From a checkpoint of a small transformer trained on Wikipedia.
Size: 11 layers, width 224, 4 heads of 64, 8.58M parameters.
Training: a variant of Adam for these matrices, 11234 steps.
MLP neurons of a small language model. Each row is named by its layer, matrix (up: input weights) and neuron, and shows model dimensions 0-191. Each number is 128 + 24 x the weight over its row's rms, rounded and kept within 0 to 255. Numbers have three digits each.
After each neuron's rows, "fires after" lists the tokens most often just before its 100 highest values on Wikipedia text that the model never trained on; "fires on" lists the tokens most often at its 100 highest values on Wikipedia text that the model never trained on.

L6.up403:127171135117126131136106190173109134103187117143109109125139165144149116110139108095112156134156119127093128111118171109177122088133093116150144105090150114107084150142128139147092128117172127144108134171148169136097123149157094113141069141135102099133199153092131138141132105133118122116122132144137115147128105096106162138094114101118124119138141120151150140091122124126145117090180159093116140150123142132121140154154133138126148125132143174127114137080120107140134102120174116148095111122124168097139114128155157150146044111101138108106139119083101117114094108145125143135
fires after: "1", " Th", " w", " f", " F"
fires on: "9", "at", "ost", "I", "if"

L4.up193:152179095096093132102121106082148144157135091149092122161160116142163084159104126144108139109118108144098141131151142134124184177142088126120132154129111129133123154138143092133160144129114148149128115118154186121136122118138089122099118162157171105131127126142151141111126135108111103144136098141057095090098170132148161119118160141112122117119113148109136092111086140151111116132125156160088103132135137144140106104122087080183141088156148136123129138147114161121131138098148117129137113126179095145123117126106140161127128126151136104152116130127154142143118136132116115115
fires after: " p", " P", "og"
fires on: "en", "em", "ac", "an", "ad"

L3.up589:144156107142125150160140090088108132131124126152120128120110119089170140158098098138126169152156122105107133103108139141086130138130054123153095139146133109129089131146116161125126110066135118133146147129114192144131119111149112119125113142114121107127145121060131151141161130123103129127152160141114129111122151071120169139077121160140177103136118152097167148176102111143116122136179110144117119110124140112135122147160136138138109108125122126125092128152152130156141146135147140163078130120126125136136161131096122193116109089147135080144139132110138153091169128103153127095
fires after: " P", "P", " p", " c", "p", "C"
fires on: "ar", "ent", "art", "red", "ant"

L3.up161:124121081137120141067142105155142134124132128125130120123149136142188128173105130140101189124134131149127151146149145140124130120070141108151104189130135126117085153147109111118120119098143102139133100113136179117067100128145089087128098141130169085177121144132132125109137154139155096147156174120120107168110177111113143119132132072150128142147110113107113173135099126112142104129118151147116066160096122125151168156121130144105135073151179136131149102117153109092127099123190100112147155093156137147143122133118129160089142149096113146121125126091133142150099130127114113125
fires after: " P", " resp", " p", " pr", " f"
fires on: "al", "ons", "ul", "ed", "inc", "rom"

L4.up120:129109145104132125097110105132186168124130071154073150110109117128150112149131158098094164126114109173138143122146098125069152173103102110109137165150115135122130136145121091124104146114113098158122123146153135154121100118193126131137125126119120134102127139158084120116134138136115097112158142175127143137141151098133123134080141137131166141145110145136123117151138098146088102074140129117095144088139170128160127129133138116177138129096122111132094112148154119103140152101099138156117128144171152126145141123136105104112102153102142134128131113130167167112160097144178126093
fires after: " P", "P", " Gu", "u", " p", " U"
fires on: "ac", "R", "ab", "om", "ay", "a"

L3.up138:132185145086109154100113126076113165133143126126126125141132149123124111149121146155113158145136120131126158106142134105095147132113097132173143118151129179137071186142130140129147157129133109138134098118144196132134134112121110074122137144139168113129114111145094150105147138095138103121121134137103136144094175134148164095071134119149152142145121128103134115159113144168080122149132123115106138136123170129127150127131082145116164130159133131189086109142171113107144090094127159171138076124140169138140141111122166147079140087154120140127096107102164155117090155106115118121
fires after: " p", "ac", " P", " Gu"
fires on: "ic", "ra", "ific", "en", "an", "el"

L7.up696:125171097117109135118130120119131135112132121125120159078144165141189126120156108086128111105121123139125145119153124126160099093119095104099157114145119126155134123141142104184101129169138132111113142153109138106128080115108114116110137135105116128156149170091120121157111124118096137145096140167106095139138138166089095096137165104072122135142123133161117137125143155123103138093156102177104107148125121095156146172120143138158101136137152169200133159092140133139148119117130113150157117128118091123144154075154168105144147144131109116139130136117137136149099105182124105133
fires after: " |", "\n", " ", " the", "-", "1"
fires on: " ", "\n", "2", "0", "9"

L4.up711:176169129128179103092109133128150169151132132101120117109124135107138146139103152121103105112118113155163118165139154111134142188114090089125082154145153077150103170131128136131135140125138140111097109115151134098106124130137143122130129152114166114158142124158144104119166119103117105152117160112149131102124138113109135130098118143126135083154087128099142114149074149138073155152136166082103132121171128094116142139156079115146154123161144136139061122124132094143117142140090132100122100088137135160105155105170117157138107092121154145162164098109159147085121137099125115130
fires after: " h", " c", " Hol", " H", " high", "c"
fires on: "y", "ele", "ar", "tt", "ly", "all"

L4.up273:129131139150134119124108136109172120135175133181121154120130144129156133159104141076119123167146117144048139130139100151104108139166113128115114183138152127137128168134123129114100162105116117133171098162118135077114124093092071130121106162135107129163107115123121127158153143143135104137130162170116092122127143127129150159109130096136151159104118135084103154137168116125136130112158163150133118138168086102163177166123134156136118114110103092130134125115157107115163068082138176133132118139119120118120147115137127132119100103096169083123110135123134108109138099158133184152
fires after: "S", " Mc", "r", " St", "m"
fires on: ".", "C", "K"

L4.up339:123142106121154112089097136105115179160131123153111124131122099120161113138105162147126130105099117155100135126117145110106125202128148127171104103204128088153085139157126146129124122075155147140170134150136137095181131095119131129090148156136129106113125088129151113102161129099105094145121119166183113072090127132119137167125137143133163100166071110127124144142168115119106107102132157119123109169111162145124134135128115142159126067126115131146109107121150117116133128123120085179131152103120145141131166149114134139128096154124118108121119091109105137123126138132139120111
fires after: " h", " H", " U", " Pol", "ag", "C"
fires on: "it", "n", "t", "ar", "ist", "or"

L6.up762:171129104147124126120136158184151131117159115127114109134085155140191135127122075095116118126162160124120156149135134077166152135149114126099167164116129141140120106143136157136081084137171090108071157146127136132160125100101149151094099102088136113144149146119172132126137110095157130141118127140114148119125137123122112161104137070134119112140103106151104173129092108095166144106136156090128135122140133151121147148140148144125126121146169100131094086109163129131144080129159126088113122146136141146109139114155142156149139108066115124177171146164124116141113118179142119179
fires after: "1"
fires on: "1", "2", "0", "3", "6", "ir"

L3.up882:115141135137072146127132129111122122126182090121140104121119135145164106109116094119120132130187126077128135136099170186115122101140101131119120121098129089105123154141154097109118153149136082131108129130111130109120136111122063124079119092173114127138128150110159156176157119183097125134118138134160112132123108152104119155136089127110131159141103166125105166142115114120133123127139138101134154160155114140138184178125140090131123106144148123106086150089157188172118098094162135135107148128080107137143102139124133157143071085104138095117119126114154128141109129161137093134
fires after: "1", " St", " V", " v"
fires on: "9", "r", "ic", "l", "en"

L4.up423:116098134117154138128130110144152128100112118105138196108149142136142114128138141138128153124128148097103108150102154079140122140115119163145143155124179048118118161129122092145078160120140128132084103163127125096111112106139080085079120077108120106103182135124143107115154118120137121151112142120111114115114111141117122133095111092136142116172127130165120125133122098124143129115124129087133140135122142119128137140130149075132127116168103155152075125147112187112116111079135101125136144135173132141122095121150145177148119102091107124135134166148144152135099141139131135219
fires after: "1", " "
fires on: "8", "7", "6", "5"

L4.up702:124131103096069100089103121100107154079112148137152110133121146133119158150138096130108141119141081140095094138148198122103189142118127143115100155146112143168053144127137139105133168186097128094117148118088139116115122118150143137131145160132119139203165076118141118136116121121110096146143118169096144134115159158125112120108145128108074101098131123141096136105135140148114149130133133102126112140168141136126123099149109110150121156131082106117111123146148118144113102111105130100154097076132125137165120117129148108120129105159147093142133107112163140092097114150131117131
fires after: " t", " c", "0", " r", "ag", " s"
fires on: "m", "0", "a", "al", ",", "u"

L6.up747:141164109098131131137105135164117126084140084112151132125144148139139122125133087055132135135165130110130128133109130106158146176166097101126147122121149123137113089141134104184118119150189130124092129117108095150118112141131088123100135116104114145113143167101157115109131121141093132130114123193150119094157127152095121115124123103158112135124114132115137145124155109130126131108154116088143169140121155145106134129194140117112095133149180115133123081130139157116145110097135158142162155141128115129129114103124155161104095159121125127145149142193147141109108130167193131147
fires after: " ", "1", "2", "3"
fires on: "7", "6", "4", "5", "1", "3"

L6.up545:144122104110103098102110177168151100172135157102080108121119148123147116147154160087134140153112133142115144147149137158123143151169098081094087110144139097152159121155111115132121118103115094104119154065106116118147094167150125122125118105107103114201102108126148124113153125150112108140175180155127108124107141112139127121133125162128124139150123156139132139115135128107152136119123147075130104140169170122106133131145115147174157106123129149150140120127096127108150103132148086124100119085105081097110158141155164122095100111106168142116160092129123066143114169124183128146
fires after: " b", "b", " B", " H", " h", " ph"
fires on: "or", "on", "ur", "ar", "il", "es"

L4.up206:130098106146151124103128100140136170113150158137080119131191147139139137142111105152131102122116131144091091197123192125160112103181130140144134156113142087148055146153131129101123134130141115093079130110145124137134142104110115120137141142129100127181159099138158126139136114135129121140125141136129147078121109160119130119126170128114148153094118140134129146088156095134130128116133175151100133117110110173105117095102122140145158104121098116136129104149147106129096110112134136131158151074121146090116131137153155118146105094146098084135174135138173124085128141173125126154
fires after: " D", " d", " s", " c", " r", " n"
fires on: "ens", "n", "ak", "m", "ap"

L4.up540:138143149126162134139123128141120160098139095184115125146103197142180100101100095125077147113134137123152119118133113129108148111140111174173158178125130118126110134137159100151122142131163126163090114153163153132121134123074116123120093109094171131153122121122153125120132137110128119101125159105101151068131127096113173134072124077114204161152078123108121118153113149100126146128144122139138156151130154141140133131156129147126081151082132098131120099114166144134132125105113138118145138141161165177121160123158103150114113150092105126149120138128155171112104116132122158114
fires after: "1", "9", "2", "ir"
fires on: "0", "4", "7", "5", "2", "1"

L3.up13:134132123159090144153105104142114151090151108127120134135105161108135109125149098122118148135154138154142136131091099109136122117163091155125128141128139091108138102115125132187136125077162110148092126145126157138134130127170096060123126093123110149118131158132156095114126104152130130144157137128161137177113124162119129154080119102157117114131132113132144127122136126101141093146129145085171106131168127129156125129112108126131127124084137107129147136136124142140189165102188093087117090124080167162109141130187153164113145089121104136139134173134129129139101153132119164171
fires after: "-", " St", " (", "st", " L", " s"
fires on: "ure", "age", "ine", "ation", "ory", "ion"

L4.up176:131136136114170113121156127110166147133126127097168107159128153073150175139079114091097094112087117150145118120100161151110153109127140097130090156145147133148088187126112135150109104127160106120124106101117149136153116165153171100131101148099140122113120087113086118122146155125106122133132167106144118155124122149115116141113152123123091104173120167102059156133131148141141159104119106072160124118121124118124115186123123145143125106168157107119130153131131160104131130124158105123115145077159134145127146113167140189109173126123115110158135114119173141122144140137128121136
fires after: " c", "c", "C", " C", "-"
fires on: "y", "in", "on", "ar", "er", "at"

L3.up612:158138134119124113117116158139114122144178122153137138123130162117203106101146102141137140096153139118083143135059185120120136098157111153121101137128139104123142130132112091145107113115158073147134151167127102118096080175151109120104104117146085141183130133129146127139115121099084142130128115123113112112116149146122128171116094080115123134125128117138137165101100176092140140136132143112179141145141151138129139175131160151136137112113120167129108129107094128195113124118167139127122134147126154136125105126160093160141129082070125114118126133177123115139122100142140138137
fires after: "1", " St"
fires on: "9"

L4.up345:132106108111147120120121166145130143185108107138111166144163151113136137159086102137135101131116128122100128127151120187080114124093100140108131135135165074106115118135122114127122129163134111134139146132140114127124144159145121092123095176181148097083158101090121085149082124176155146177129138135169109136146108111118180149115131153094152156115133136160123148124135120152154081126123144172103093144117149148137171096119115105127107127140102141156185113126136128175181136131151125113139081105129134127122122144157142168154156084114106130119133135162142138148147108105142134176
fires after: "-", " Sil", " R", " st", "nd"
fires on: "ver", "ri", " direct", "en", " Pro", " of"

L3.up813:165145130125122140126134139101104134123138063140098102122128114131153120142103100048118154140135155140130134166140122118148172116167079168154152135112167092126104123131129104159133133113129109094137096166115144133153134089090130120131144120115131122118131125090157122118125127122130127143118127134135109090158163178126147112124125069147160131088099135083134118140136106156134153129148127126123164134111152166142113122164123127117137117159132109165100052136154141094106142112171165167140145135108104107121178066124130135125098102136105116138133184164137123104100108158139132116
fires after: " ", ",", "1", "2", " +"
fires on: "3", "1", "2", "6", "4", "9"

L4.up648:157109133111151143081122138136111135131172099096125156135145171143178147095127119129130140136150152078117142124098171109131144108131091173158152132119109120083108120125131073144123131140169149134112157168144133132130100177137092151078051133119143122133109157125136146096127118138125139156115129119154117121136117126090099129120110102102101105146112156137123119103119141130130106122133128114172137138124158158116146125128133118117142141087109193147107109103132157150111111088156124120151129139093159158118113166190143124115074088083159100149113110167137144144105100166120137173
fires after: "1"
fires on: "9"

L6.up651:176104123106152128140150109088120151148082066108119183129166108137128131107089124141123172121157155132150086128115144113146132154126130172114127131140124088092120186127150109139094173099125118146099129088146109112117110139116125119118130068121134123082167119147127095132158156084112149100121125131162084092145131117107132157133141121112146125154143181156145150159173145178143144138143153130095114122136115145161124173131110071149138134160150142151104120131126135133127117074136107162107137135113150123111151096129116120122080071132093128153160142106105091128134108118106142132
fires after: " ", "–", " In", " in", " (", "In"
fires on: "1", " "

L3.up794:137136152133156137108098100101109131117133136168152126106116111123178123154151101100094127134130153133157127163120143046136162079155071170123137170099141160121122131138134105153113131136162127099112130127157116107160129112134109142138172167094140105090163132138151144138141138106117125192129122151097095072110105112129173126081125077149152112133090111099157116142134098129139162130140123123138158145107142158109139146153118111127131053146123110158070075139134140102105135126167137147131124152110103137130130112140136131110115111181158126168146127150118129137097079136123121123
fires after: " ", "1", "2", " crit"
fires on: "2", "1", "3", "4", "6", "5"

L4.up513:163101125100111092108122120165159095165124138132117141095158113099135130157118132131124125106155131145152125138075135122135133160124129112134107134128166075132114129140120135133094141117107121091141127097076118091141088152134116150127145101118144111091121133142109147133164153144117137131124120167144168128108119075131171141099127149131138121094113155153144117130160095133132157093132156128119108131159158113095102162141128063127088092182165161135143094138131122128127106102180179135130141132128100100099142111111135157126099088181154099167123102147118113143119078088173121137
fires after: " ", " c", " b", "C", "B", " B"
fires on: "1", "ar", "y", "ir", "ack", "rough"

L3.up282:106065146165097107106120162131150158133144084167110115137083124105147101142106093125110170174111094116108135147061117198135186154095108150144079200153107111143100130148150103114113127096155136130149125154165147165138120121097145146102110145093172085115117143138163124115128106127125074124125158112078112133135149110144141122121147093151145099210107138070137146107135098163152133116141121128148103101134142127158123113118128144143107096154129139116110093140142089114119137120146144149116119135134109148139127135118155132118119125079156120113129113114106152123153127170121087128
fires after: " P", " T", " p", " t", " pr", "P"
fires on: "ac", "ou", "ot", "rom", "ri", "inc"

L4.up579:138114118139104143170117127105130130142170095149148113126107136128155095109134120150100170136118086133116162156126144151186144132155093120136093118120133146103108160119129127125136106111094119157093089110087196094110163130133061101119081163141160108150142130149130151132143150110118060179115140119130125090102161098146101148122117104123121064153138116136163160103127133118094122154133152124126141120128089107143129140145114127163099088180155138129083117145149133119143131111168108143097126145151126156138166117133137136081124110144161094125118088103097136123116152121105103111
fires after: " P", " s", " p", " pr", " Qu", " m"
fires on: "ad", "em", "ed", "inc", "ers", "sequ"

L3.up532:156161145123133119133106105125151116187153098147125127126143119129173143151122104111113120110130113118168106140100073091162115128126108114109175161122181100094135131139138111202075121132111097108094106128099115101156102099116105095106154122122114127098168140113111123155153142157098140187123142162122122112146105096104138150133113133143172142134127147147135147135164079130138127077130158100133091085098114131125105164145136135110123138164136110166109110143141101136116132127164091138098140129148096090120112122129136148156097100108127138162151143171132144131124108084113109161
fires after: " ", "\n", " ("
fires on: "2", "1"

L4.up742:099140150137103131109140113131140147117141093131114143128126173146134118104128105140093163146130105093132156187120154150125129124086094071113136109111135136134120125133142134156093142112108095109139124065123115151130131113129102082144149082154135084095145128045146143099132092160132091100135161194122128154132145133121114121116145103121133130191089131142135136182115107167106097120140123173118131115134088112140123125148151113121123158164167085109123159125152101147136120124119086151171129132096127147143144127179129151127130148152161132114123119075163115090140118116145104108
fires after: "2", " S", " an", "S"
fires on: "0", "c", "qu", "ac"

L6.up62:125143113132094102074122156077125133156156068172145100116174136150165079117123137133107106123140095149128107120106094118168134116096078149118135091139177088146136140123129114144098141171143115136097138108115128181099099147095109127125122123114078134134152113150117089142136098108144134130152173168133125139139132137132138178105159143080141134114132144172099127120151132162104077111168154135150094139163118145108112184126119113123150138159156144126130159078113124122141052133145132150127142097138121099133141125145164098106102106102149137123144100094157100114115091136141116127
fires after: "\n", " =", ")", "=="
fires on: "\n"

L3.up574:129142126128071128112121136162110152127146114152116109102095147152170118120116101099138155150158122112159126159112132158117139085071095114128148145123112091133098124141142086143083105132158137111107150117089134143110119114118114133085144067127123097121118136078149153105151131132074144114106126137145146113080116158084173148114106099112136146154098143144109137141092125141140150104120150113154128144125153135140159153143168161123098138156135128116131121131166086140137108130151091106137156154131203152140129127175111174155110152142129157130119118155172157121083075135122104140
fires after: "2", "1"
fires on: "0", "9"

L7.up116:107138110111144095128135167154154129158129078120113138091137155162106067138165161096140100147136125133158130125116104146110127116122068128123135091124160079160114142139147142132115133139130104182106147121160121132161115168117111115155117174106122101162147116127122122162102097088114145122151123153089129115147126142105132131101127142094141155102124115138135121140159091122116136140148145160093093113109134094171133149123094144154141155081157091228103137126123127212115134125155132148099109113117095148115131133151136101095091163117166118126122083182148121101122108136150138103
fires after: "\n", " =", ")"
fires on: "\n"

L6.up609:115125136128144100107139114080185126148123120120173121128183139121129105104128077153115167157110088135130113132123131116137134136124104114150141136162162135134082106139185136170112151132112110111111105146104124131159114141142115079102143161169080132118143129079115116131148158074139139130120114131112113138136113168071102119131161119110125068151115153117090114144124122102108131118116120128096140121172147099113139123135152102170133109164135128134136165167136135132102133091140122092086150104165119130148139137138145135129100113090160130123136107123129139140119130132155130170
fires after: "-", " ("
fires on: "in", "l", "e", "n", "re"

L3.up70:089118127139093130136121148087105113148140102179111172123155128146171067117100106130093149166113124117095182098105160124134114103111133138143113165109142124119137145131110125146119146138108084131130139141157188141129095128115117094106151122140152101100127142124106143096132136181131105111126138151156079150122171142132117122105168133179161138172133147120095161145123099171101155103156132126148139102107153140107200162111117103116133112148139129104094140152123137114156085114132096139149151129117129142123148121091133148150143139149149131132111131104121155109163153119151106087
fires after: " P", " p", " C", " V", " Mar", " res"
fires on: "c", "am", "ad", "i", "ic", "ed"

L7.up299:146123127112128116113085102122131111158121105120131141124118153138154127161176113104107099109137142142092083149125116101107156127124108073129148124130161113193088118163118143143134111124140108081142144135111112107170137133170153111129122129180173140148136085154124108099141131093111091121136189157097121134087162133126132124111119188121116164179106126131134091146136096112104115084146117103109104147171183135116124141145102132167167114154122135162098141126156146133180107128131132133121128122110089095073139143149142164112096104151167112097124100152108122153169132151123105130
fires after: " H", " h", "h", " U", " he"
fires on: "od", "or", "ar", "t", "il"

L3.up240:171162082123107132133123138147119162107145115160138135127146147157162114122144116133107168153136150157113140122137077125135154104112083117102094136140163104153105107145131115124122111114180134159140127126141169117092104107156111114129110153086111101161165144104185122119141123098139112117105154125132161134105138164085099156120105117146112101090120153166081135100105127109137117183112139140129123160125154155114149164126175102138168130121141125101115099137101126120108136123170117107128118074152089126137146109108142145156145153124146105113128092151115163158106133134112141073
fires after: " f", " squ", " F", " W", " p"
fires on: "ad", "el", "ert", "ed", "ped", "al"

L3.up495:119108099123111125131127094085128170103127135131155113137149131098159135103087109138118147106123137093127120153100158166129123116154100110124158124105138091161114104140121144155123113119162108099106107167092136138128147087153161100150123141186151121117198134101138133172142114148091143148132116170109081121140105173106120132143143148063119089138111114148123106117122107093127122132114108088168140098131087086118105162151110142127164105154171094126139125135159178136125108107141122134130142089147131163128131128154127164117131139105102130133144137152138123113161097148150120176
fires after: "-", " •", " un", " (", " over", " re"
fires on: "w", "l", " Total", "t", "c", "al"

L7.up320:128137130175119125115148159156119121165120135115110154109120122149128091098149127134099124142094122160121126136124153149140129120105130134131100108134160116149117103117129145158101152163101107139106143111102136113124156161109097101140131168116139116086132039157097114149117142104121178122199147152100112173131123136137091140116150125099167093109117105183122112130127107144096152150161121180133150135159095113088110169147103156120167146132122156159139143109118148143125110140135132129078138133116108130097136150121115115129084126094111165134122098155112077125114101160163121197
fires after: " =", ")"
fires on: "\n", "===", " =", " ==="

L6.up806:150149123122112128103121135093167133137124103130115162129093133157176123092149152121105124118151088129065146112143159139178117117146089123114136100112126105139122158134136131142114171143120133151140125152132148128143118135090110091133091105114137139189176118092109150151126131110109118121136128167059135081132130116125137141103115126111140092162138166118089106111138107112132096118192137132103146164173116117154137169121107088128173157123155183164149155104136171104117113134155085141092144103108118088135126120122157120137132128135137132139107104119140110095106082090177105099
fires after: "\n", "==", " =="
fires on: "\n"

L4.up841:138130110117111119116137153106123141130110134119100126124133171156150121109102142159093082149102160151085105098147148133134142156125101120102130164160116095110069140139118120128147118118149104164151131136119164090105112135124112158131102117129142129132154099152157093099135131102093059145132147159083152112103126133145145115129126133116165075133109151133154142154173136116129082116118128146105145142128133146112115179115133073172199133144100134139110124154114090159171122130119125162124140106155128143096102122116098129185086133143146126153155144162132151119075129158128144139
fires after: " H", " w", " h", " p", " St", " T"
fires on: "et", "ad", "ood", "em", "ot", "od"

L3.up162:121117120090172152114127118141127133122135162106159143100139150134153112145141100106125143118151168086115152122150175165124101131119140159108133132136132154143125133126140091158069154125132119142189108155112132126140114156123110068050082174127144117161123117162158119131129132100107149135108121098111130058115144106107117134113115089113161071119125109144126123138117117139136151089137118109161148160101174154116163127136140086131150122084091161138111146102113147150150118100123098122118153152160161177106105153145100125107122106108122105140141139168169126131099097111183137170
fires after: "1", "9"
fires on: "9", "8", "6"

L7.up679:104162137078099106084118169138163104147120105148154125122146148167156154131118115069128166126132152147117099117129139141136158120159108116122124160106133123139114126113120093167136121183104097104101188115106185136166139113106097116113138118135130145162124096096123105144124110114142143139091091161125130189117127097125168113118140092099149139147109137122097097114155081155124125108134144116159079122157123105152142159161084097136165177167138126145111117155131093148139132128132166084129156126146108113127149145156136123131093159108147093136159137109132161139164109120134107148
fires after: " the", " ", " The"
fires on: "1", " G", " U", " \"", " ", " F"

L4.up107:167096080139158114090122096106150092120134143083132132131145113110160140119113109103124097126114133131122145139093174145130135151157101083156081171131105133150095185157139153137115145110134122105159142100162135115114097146117153132130122149137165106152092147114168133138154193139079143126133145118150131102126140120134113145107153135078165147146106136116085118094149143129132145095100179104119097131155095098086164142094109124104130106138147149121132080118172159122113091123162117106176180089138151126084147121117150174152118111115126107151131122146173164121154142148109162124
fires after: "c", " c", " comp", " sc", " dis", "oc"
fires on: "y", "an", "ar", "ul", "ur"

L3.up614:123083106126159140129143105128120137124113072076099124121172108118155101156087157127094129148152142102148195109120151114097107193093132121107087151102106134143066120159158136190124121155149092128179170117161200144112086108134130120116106168119163126136136151107138110128105124130113107130105156157117135120153153136107098116127116143157133099128118112154113130143135159177126105135128124144134112134080176159105118135129096107138123146177141135129140115100150142185146083124133141131139124090174142111086139119093155115119116203138125133142120094107101161118145113088150114109
fires after: " F", " U", " P", " R"
fires on: "is", "um", "us", "ad", "t", "el"

L4.up308:131117145153095148144142154096117109136162155172087204116145163137155099090093130141150162101139148111069113156088138179139136116150116165123164147115139133101131145133137131148107148128096135112134150092126137108104106112098122162119150125122142158142112165133137123145118116133128130136119220154080100165118132140144129175094141118080110112123113107119129125083126123136122120095127140149133106144201060119134143118112127106150112155115113086108167120129149116127172098099138122167133171126117135113104090124151123128109130107088147128134121133139105098110149156125133152141
fires after: "r", "m", " Br", " v", "t", " St"
fires on: ".", "ong", "ig", "f"

L3.up440:133141148135109120125133118107119095194102108142121115130155095139154131121087118140126168129115137143145132138114157152205147127147108106109140139122180118123126160155119130143143145106115127111099109096126112144129121110117111135135167103118119101095143127099162129134168155156120128127121153147126148097114138128127145162126131119111120151113106167151137152179179110156138146102120146090064101070114103084124109158157124063122124098151129123128121097165138154110095113107151162165107137132113093086097169095101131145139080116105104151154151148154114145134121113142140122108
fires after: " ", " p"
fires on: "1"

L3.up384:129093140096148128118137104108128147132119099138096114139108096140143127110102128102119177149131094102161180109134183125160135145123102104132138178135129118137131164159131137156110128144132118162076131161118199105130143114098130133110145131152101137115131144107147131135173143115129069116126141138147094104074167112129117120112127105149190106185133121134115118120094066180125122074147138157103097117108125091153110102139121111128126110160145091121115142152155150141096096138102126154104134133136111121129140132159131163136155151106137133127119124115146166135156112130167122109
fires after: " P", " p", " c"
fires on: "ut", "ac", "ad", "ath", "ent", "ab"

L4.up128:132101089139143126121133107131113146137105101113157122116141134134173136140083079110131131182170129121167103122118166149112152131148139150101133175125198121161097182142119132141137094111156128160111115132102138094142156098138116105118093111122143159095161103121104120148157133104109082112125117136175072129109120114108148142087132145100121133183075151098096144103148122152123130163134095176149120124132144116130150123147141140123107083176133131113171116148176131136130142112166109128141125103143165130139110133133153125114121119101142124173118099125201156099125131099117118134
fires after: " c", "c", " C", " ex", " ac", "C"
fires on: "er", "cept", "it", "ar", "all", "ut"